{
  "d_mlp": 1280,
  "rope_base": 10000.0,
  "beta1": 0.95,
  "weight_decay": 0.08,
  "warmup_steps": 302,
  "decay_shape": "linear",
  "seq_len": 2048,
  "steps": 14228,
  "dataset": "wikipedia_en"
}
MLP neurons of a small language model. Each row is named by its layer, matrix (down: output weights) and neuron, and shows model dimensions 160-319. Each number is 128 + 24 x the weight over its row's rms, rounded and kept within 0 to 255. Numbers have three digits each. A neuron's up and down rows have the sign that makes its largest values positive.
A block is one neuron, or neurons of one layer that tend to fire together. Before each block is what it responds to, as a language model described it from the Wikipedia text at the highest values.

Word-internal continuation tokens, mainly decimal digits after a point in vote-share tables (58.34) and suffixes like -ly (elytra, generally, currently).
L7.down814:125073116127138090153144162095152121129139126115186139114117132170132129127069149110137093115140091151140118124139150109111133128115102125131143133139122186130137123086119129138133127123086099105094102131153133098116116102086141101133128108132116101115131119120110157150146090168132141089138154124111113125092114127090110125148143163159112107153156152134127135102138127145167149179115139070157129151100104102044111122098166142112099111173129140144095163140075177146135099130117138
L7.down1152:112100086112153110156115098111138116085148127130075095123140111152101152115131148113125114104149129137112135158148104085120138131095081195116132135149120134157104141084129118149120099150131149117130077125160103132110147131111124137109109114136097115109139100114101158139142112149148130132131136120134106147126108119096119117140164134113137128150128097129146110093165147122147141128153101122104131118159099151115095092132151147145122063167113124149144122105140130148108141088076131

Mid-word subword pieces, strongest on "ce" in "Succeeded by" in officeholder succession boxes; also "amp" (Southampton), "ce" (proceeded), commas inside numbers.
L7.down19:106073140158168141149125163112137123111125117151143122137173124169128083131130087141117106144110145143078142111104175090119099170140125125097151145144122116157126112093154141156163112120147112141105101118102098179144153150118132136135117149107189143118105154168151134131140155120087131085177086138103143095133137152154127122123134147108115104080134089114145156069121140142146109131086107129179136099160132140089139132145079179142131123151095129129150146141108118128137141162140089
L7.down1091:123161125154114098102075094119128125088124125161110140112126142125119135156157206149123150095111146087160122139170171134137165162142094115171130081151139151128126137152168121118101157098113102145110160166112110146127150134145111120120170114154098154138137100090124169124130113116092130081117107135130154122140154152081135147158092131088136122127135124137152167143133113128137132135175116141072115126151143100156128123096120160146117107170150144097138118165121133166156193097109153

Mostly the final piece ide of split words such as side, alongside, beside and wide, plus ction endings, the word after, and year numbers like 2000 and 2013.
L3.down210:115154086095147155101099113157149121123141158062114128145139099111155105096165119158128124134070123115144127112091143123138131116146135129107146133140113110163152139161146147125115135149088139164072166127149128127133128108150126086126123151132134108110132124107171131139109102116147115154122127116148128120131099095134125153148112123146139096117112088118100137126152143104129164124104129116115131145108152116163166125066127127154106162089132126136129113110135132126157114152147159
L3.down622:116180113147123139159139139116146113100083145080137150125139095113132167127116151114110128130134078112121131128143135151112135143067110135133155140114154107073124144141120107147118149168127117117140143129138154171112163083122101096150075096144123117127146131174146116102144113121127108085111136148129151134129082158166114130112155162109135131115099160138115114130133135122132169095097126192110142084141092154131156163122152094095133100152154125128089160127162136126160123171137111
L3.down686:125099153149138110117166100119103115130112096128130144105113137157154105139137142145109147115091130088085121143133095144109152113127169136115113142157130129170119081115119118120112129135139120095184103135149138113094118176124167134106174107138138110145112125146130131110142175153111123144126109155101143136147113162168083098137128156078132150096079158130102126122098143118169113131114125094109122107140087116130153122152129145122112094107107116129121125147125133109126107093116156
L3.down732:129139121125166095119137103122153152121107112141055134101147162123140145089139116134116113081136131154098106104172158120107166096136128123105170142116097130121132163141149155117131086078131103128126116106158151130110158123146110142119174170125084140158133158109143103144127142136118134110100117113106091123129123132169146130115114109155131132155138108163133087117096087121081150121093116166121117155109139123092138124187092154113123123128124143154115112144133120167093139111137153
L3.down834:143154113200099172123129143118131154130101139115103134140145077124070143079118104134133095130170130106146163122148120141116150140132192125125096126112147136161146127126069124097124120141157145059136154143156141131119102137145129114129112128156148088164087134144160182108102127125119149148095127124094081168133165147220098169128145120142126109121122142102144127111157125118123121144090083132137129110143105121130115095102123089144131154127115112144163110150159150140115154114132138
L3.down872:138121156137092174127122140109146131131145128156094153126099121129155153119159121176132163120054136161118127137108144120162135116088172143109125068139148118143124112120158102098126123155140140170109169162119091121124119087137173148155149127102095082185135109155128120101147142157114138104117112168154171111158113169130088167117109121120133157112137122133146140149137103161111077162124084154148132114124101134119098076141168144096097147162138130146146134107148123153108130134143097
L3.down1042:120103106129127154144109150089068099121130116129128110162166120102087101114124148114143193148114159129105115124121160082134114131108168099137172155147154125112145115128138137140157113109120174131149112135127078122101081134117182168127084101112162099142159140180118153120111136111111141146162113115134151144142130133120154163112137146133126132090123144085117121135165125122103126101075083106116131145106128142151140115109117140104153129177147138128101115132101113141162147144140133
L3.down1049:155155142108141146136125156158150162144137162116063139166084160130174131128113123158160136125117141146149133150118136114089112129161099074120170128119099109141148152141150136155124143076110123112104140137142124126152146142112141137111125109150130141110158137166153123131130139101084132157117133126145133125133069167114145107173127173169144150113129093120075142141058112081126103141107084157132147116126122108156186099111169169160121138095098205130113112139111150129119139113146133

Fragments inside a split word, mostly "ent", e.g. s-ent, ess-ent-ial, oppon-ent, plus pieces like fer, vent, row, pi.
L3.down134:157123131136124090149097112099129106124094135132126144143167145162130179107148120115137146128089094130107099112141117117121143135133160095087156202141111097118137151124106140179141148144149123147131110174116109114118152091095127124090169112113129132159175126106169150102142101156137150127127126096165117128107091123127116121147135097113128145157110116162094105129096126146095140145179145147104140078118154143136128147150102177169120127115144124126127156123126160096086083171096126
L3.down438:116129136148159149110135096136112109117102088157078162101113168117102118137148093092131096099123154149147104150103171093114130151142100129133131126121160142113118151139144132163139146186121070118110141162130137129108076148107142150127120124140190119143089141126142111149114131091094087129129132109114141127129105164114155107165155108131147174116114084115095140094096113113115118138136125128106108115140083158107141145110113108160114092130143146094104108126128124119114122170142107
L3.down522:180144144173131190119121159143152129117121134125070105104101103103117142154105092147138137140145101105108114138121111147154091118109141117075087140145142127123121148116145138113109139137136140138145146117127117120113138083142154113126114139137126076140151134100139152144135141105132201119101142127136120135116109089131101107128102123125094174118124124099071124133119109118116129137122172046106125131158125166157150164135141122129143068124150100109138144121123111173145131113111134
L3.down538:106175133132116155105119100147135161174137131115158099139149111102136154128161085156136133139166098132117153128120145122118174129130117155123150098123138107103157085114139148140144103148136131101124138157109166104157128174170098179162068157143102137109109151122111139131127118135121123111129138137108146132115100142103134112101146103168147171122144141141114177131147160116096156122106123081153091156116099130115096123165118146086125113116128134167077131125108132120155180134109124
L3.down763:122137137131140105165125106149114141144122122186147162113135151138134137101167118138093133165097146081146146119153128161174133117104118136144115160129100132122099152132127109124150110139125128129108102123128138112085129084090134135098137099113133108087139110090182150110080137130125168143130146095105114083088140117138119119099098108111192139129131110107115151152114128136127140138184120105152147117101100091135127119156110092168107147129113156097141100147183104129137141123123109
L3.down902:164125102108177163131142101114120197147137150183163152126122138134096140131139159134149103113121135145124080133129099135124144103117125167121096121149128146134147146108141116148101127118137089144124139132164112110107095111119114137108106122115120099130127093145133139146133121117135155137137133145173144127130153141112132168123168100084120120135101111083159134066088117113112112154133142146135127127138108100100072130089107090135093105117100146156120119084141119133149155116137130
L3.down916:147122173125118146137153145149109118090106072137077140126074077149096138136084162107118132139159117146161115139110143181153136094141165140125105132112112122105093160168105128167150140143115122123168084148143141099146108122089141126171159111123108094101113076124145136126099115137191089103137149127142120128116156145141156162138136124103133110135108158107142151077110174103135115116131125112119122123151113149117117173126122125134108136107145110164131128140091121162116106120088146
L3.down1223:152145147116137137109174149152129138159078147113105147139069116161146110140110173127100118181145127125140160102118154126150108125134180140113146080099135135158144136097126122166132152168159141091141091134119120105116134130128128146166089085103150130141159140122119086075123132126121173129112139153101141126129091147125175175129103125138152135159136139138178086104086134099101141185126146155151107140105146152140128127132133120127117141140115137143128117143133107122133154141124113

Mostly the third dash of a table header separator line such as |---|, and hyphens or dashes joining words or numbers (liberal-nationalist, 2007-2019, 1-0); weakly, mid-word fragments like Okla-ho-ma.
L9.down232:110136090152138124144136151162110122131085129103168163165143106152166160097090116133128116161138158155147131158136152140116108137093114119120089108147097142116144140123104108125161115096162147130153094128127132151135156117112148119161113165109077143086129102174089107135118133163099112120131157142159139138124118135144108142152179142114157148150101107178087102122117131133131127119081103130103160140076122099112133109149139179156157132152162153107079155157128084154124134137139118
L9.down276:162103097125132136054082163134113110114148149145185162140116135101141115116159123122102126130154153167138143142124123137132143125156100149136134091120127176098149116146116069142167099140109151069141114141178170123121129156140122157124131156123131138081084143169106166141100165127171112114143132087120155147137107121174106132156101179106143143121096116125125122156151132163126139099152083115133127105092091137084097100137136160144114108135107156086160155135145128112119132110105135
L9.down406:136124083148101101139129106111117107132076120127178125123129100111113164118155141131139121154123109159162135134090144123052163156131128129140112112126115121125137123095121080093138149140170118168120101126166149116085129110115109164117102114126152120158138110112094121087142146134114148086134144098123147143093095134127139121134114116134109095146109135142135123151138131128106110071103121091148137131144124080141192139108085136151120143137158156110122134094116154118120112122116118
L9.down914:126102118107126121119106129102144142147122141179156134115117132114130141089164093120093097104157145098103126133162167131133116144160097124145128115131131130113080090128171109159124103150135132105087104135159081113134109154136139114140139117124096104153139121162125135114138125129163127133111129148130118154156102172124134116138122123141114134122092158147122112132144168130149116113070125088149145137116097150136146119145129125123137116165125143113118150144074115099138115139135130

Fires on a short piece that completes a word after its stem, mostly the adverb suffix -ly (current-ly, like-ly, large-ly), also in, val, serve.
L3.down519:124123099152147128137191130115112158138128130139110116111113105175157099164153083141131119157074147121142172118088114132151160122116122125169109146147133129098102126140041099122168117117148136106126115147157161142104112160109154134144117138130141169074095108122105138092142146119116147115090138117124131142124093137077112092137126138091150153099075165138147166160164126134109123111136108092113161139157139136139108122162132128103170073092143134109130105162125111112152099108142153
L3.down596:160145111092109133146118137115129124083113086103130149121065156115107135156139065134153115136113140121071115118121149143144127107130090116108135111125107133098142143130148134089126127194173142091132138132152159121119131103126144168133105142151079113142153127149157128151118161128142076134143146119140122135131135116118148088120085103098125126166149160173137133149102131107094126147079116219152078170141120119185150103119164123130108151116139105100124101104147130165119133090127129
L3.down952:140149140144145161116141151130124144092133163104150171121160103195155176123126139104118120062141147162113127162145086101109124146122119101106137201115125154155124135130130143112106084117145131190106114121102148129141119105135122081117124112093144102147100121142119139142128153175125118144105122074182136137107143098157135119101112160090120175096102104100110106144123107148142122121112104147131119147145075141122114139101131160143144151132117119120126112061137137111112130128169122
L3.down994:126135165093141134165137164074108128134127147167100114124156126106093144130137135125164113158151114106130134074112147168166166144076135104145098173127116102142079152128120126102140110128121160111118124154149148124125122076130138106142138130125155135140158100092149102155098134117157137129092156083115125110109128138094158128113150127119127167151151154145130146152128104124131116116137108130090178101117135122139151089172137160162119171124127127104128094109121111158132127167118115
L3.down1007:117139118125124119149126115082128102102090079133124115131107095160121128094109109160136120129122114139104146082119124141079118135157177133101110191136091116106126126111175112097156091086128110111108143147121119088148137147134143169169126104142132131133104123107128148140125112160100146108208094103169165145133113124128094125137153118148137134110096123120127128096132112109113181092117139114131098121094161133124146077113109104132151125112097093098122077114130120141162106172158093
L3.down1029:133131123122150137137162088159124141134141116139125111094145157127135138118142134105161127132147120158145152132144119100161109109155113123138141133082099123097091131061123145152147125107104112101121122137073125137136175146137097157130128109141093145126117129150126094113135103084129122157112127139101092133150139113116117140122123129114154125112107140110128095094106155135152131166122110134112127161167141113102117086116145101132122172101129172139119129102182154096120142114123081
L3.down1051:140102149149117121153133142135119092116127170110119083126114078129148126101125137173099113111095075092119108120099126092125151126124155139151134111113114155125064166151143164134138110132092094107100116123120145116146137154141148138160136115155116166122098151105176080139150112101143125108160173150125095110093114130128137168094099114097107169141131091114084128110133115163132125130125146105150128141139088134136127102135134141085100128158155110156164165096110107114130088100121131
L3.down1157:122134101118085164133109116158126134192119063111114122100150112134157149136154146115148111103144138111146116161129123118165089135146163114117143136100134107114119066092125154127142171135174143143118121137107135129080174113135115152141134144126132119109114113130145146103115129125113123120097125148126116175126122127151109133149150155113070147135134123127136110107151131130100124127151127131149099160125148110094189160121131138162127103109124121116132085144141122141061144136145148

Nouns and verbs for sporting contests and results, such as match, debut, season, defeat, win, and draft, mostly in athlete biographies; also word endings like -ide, -us, -age.
L7.down72:106147156109153138090104140080126162139120144173141128094138150138139156125111157153153105136157142126154106109133152181114159153097159093125157150181127110142132122110114144116144106145117134116123145158105144096080129135137124086125152144141163106148162102179095160146135161130137154096142057112104106096128175106114117129157092144175119129107182111140132119132176145165123132130190113089135085181131136130153115123125157108141130112122159142158125132090152110136099129134129118
L7.down221:097172115120121108102134163175143146122107122147182153135124121127118091085138081090113148171123152127112139145162175129111139136119085088138117128127169138146136101088163116144135120126103137088096161159091101133125123120152146082102089135162128089122139127148144143117113175108160168131163105098072128166136131102084118151120126124131118164116139115136138109107117090157100096082125105064119143128143156142149071138136074167151142097142157114117134143125146098140152149151110113

Mid-word pieces that finish a word, mostly "ce" as in Sour-ce, devi-ce, Hora-ce, and also ul, um, lin, as in asyl-um, Ber-lin.
L3.down328:129140176146091142126125128076149109115110133128128204161097129134099168116114137105081084131134121110134138149125139135086138142146112119114111116146128112118161125140105155115175140109105134118139121099123123165110107136110123122138092116097123147144119135123174121121092134130115137124095165080107157122085168110148122132158096147112115124077138150087146120159115124162138092115114099134136144128133124136167188158118159116146108109131155138103154125134123164149133142137133136
L3.down559:096132116145111122134176109140096142188094137095119111078090089127160154117126109122119176100128123120144132099154101103109086124118166135142139160141124118094113145128104126108147115131088112100100105104079136112087123122134110160100110106085155135125099101153113133113119144128147168124119139121104104153109139149131087125112125134117155167094133141117110132130149095122104109120155121142135140109131139127147131099117152131129147110116106122138116136128123112130110123126129131
L3.down609:103125148143108138119159142162139131146077113133117151165131115101121149128141137153127163140160131186104100149139110160138089111099146127137131115114095168129084125107130123125167134118111139129101085104106092094152116121127192086156149133116141201130156126131139147137163147140166122155162141137105119134109114139080138101126118163106151156100064123106149111114110103097117168141117149103132123138156142119100147134148121083108130110143118170096165119111144153121082153129127126
L3.down816:090123141148124141108149147115137088119134116161102149112111127114130135127103095145109114139147118099151125142103156140143128108128131107147118167157130141099131125151114134128137110122125121130100135096131131160164157133133154124126108156162163168130095117152128120146117139135178128095092193118128097121137117118128088139114094146177090141149130140122149109140129136112141139184120133104114146148124145153180130152141104111140118159126148096113175122089113118123068112128146108
L3.down947:169129127089117131126153114082121124126102124144145124113087073134110111128111161139126102137173090102141137157108113116134127117135134143122108122134115118103125105138162129117112146085141119146142083103108118139132148140135100131174163124146154161106111115165131106146130184052111091140110131120153139126128149159135149074130155143124108118124138173181133045119157162119111143080101138158144108161145130145100138164104116135171123103091155108090146136131129122102170138116127106
L3.down1013:181116114126134122105100148121147169091156142115167096141100134085121139092116131149067114104120109136152136172125117136141158135114149127118110095132085129106130128161132160117131131121145106145102115143112123145135146129109147146141157154099151128156075164112142096127119116128123125122118177171133134083106103138096135162146104114115158108128147073102190148101118114162120093129147126085152094137131160099105135150122100106099084106107150139147081112147170141090175152131152090
L3.down1176:143140154159094108110137073149162159098120147116159160142166134144138149124091081167105150132118142141118138174064112164119138137119095113151111147162089143164128112171102077090116142141095112133105106108127124113106084134142084126134125125108187120117188120129147142136112171135120127133165143125137079150121135134108134121130135125125099157159117125132101111113130106128127131130120085132129138122153170127093126095157111100125139106119117136099116085140166113168115145120124119
L3.down1229:137121149126122130106177172129142127143154147127109134126155078113156140138128094138105096155120115118107151129118176152124157141112129088100135141126184142168140124135137140099112067125120166164142174115154159120146124153137123102114106109120148108153124149135162118083179110119153112094127091158154141144110155107111155142147151152144116084156115116140106149116103120103159122127168159067138109152134075116100121095126112141154072125163124117074142119099092167130107171114108119

Adverbs and intensifiers that modify a following word, often the final piece such as -ly or -ally, like slightly, quite, very, relatively, initially.
L9.down193:125130117135144183156118122143121150155088129131106106145095123121092149133135122156080086089107108155136099079157136172144099140134139160090098123099154124169139176114148118123170154146141117144139138129184149165139125155165082151080138156147133139112147124069141180143159177166149133118089101115150115145127159130148157145133155132166172118105094072157153130161111115115132166148113106161095118141149144101171167128107114133119125149125156152094121106109113080110138139101166130
L9.down764:139100127097140163109112113124138157140104148147074140165097140106147134137101142111125122140136110123111127102134104117162091098110158087126122116175141125129130156117117132106156173160120095154180143116127141127111144145115091114106117134171104097113135126137133108095114138099133112101109105144168163124103128124116159112093111088144191130118119119129088121137178155117164162164163146160152161140165137186138124116115150131135111121133126210135157121135160110120106147123112156
L9.down1099:103109139099150112107126135138137167113116136116117113105110109161126114135112168160137088159121124170076133115130092134143106132116153133099099097098124056139124103124110141117111171161134106113171086116174130134166155140126139133125155110178189106089198134111156133093136140115123167154126127109163184137141148164141140121146123142105135093130080126106132176161135143103108131123183130171138096130105153129125135113122138127145147151138083137128155133193130132116117137106123149
L9.down1208:126097144132098145119106109130140097151138119108136134112156098142129107137104104131159168140118123102175138129128110092121106143135149108111158153142119101137143122141089102142109086163088144107115110086147136121137147096100130123131154142123172136160133150142120144116122101157148134098161125177053126157116145114152100144181103158146120139136129116123115141092068090146138165146153119100120116137129153156118128113138145145136134099149083120130119147118091150101082113139147100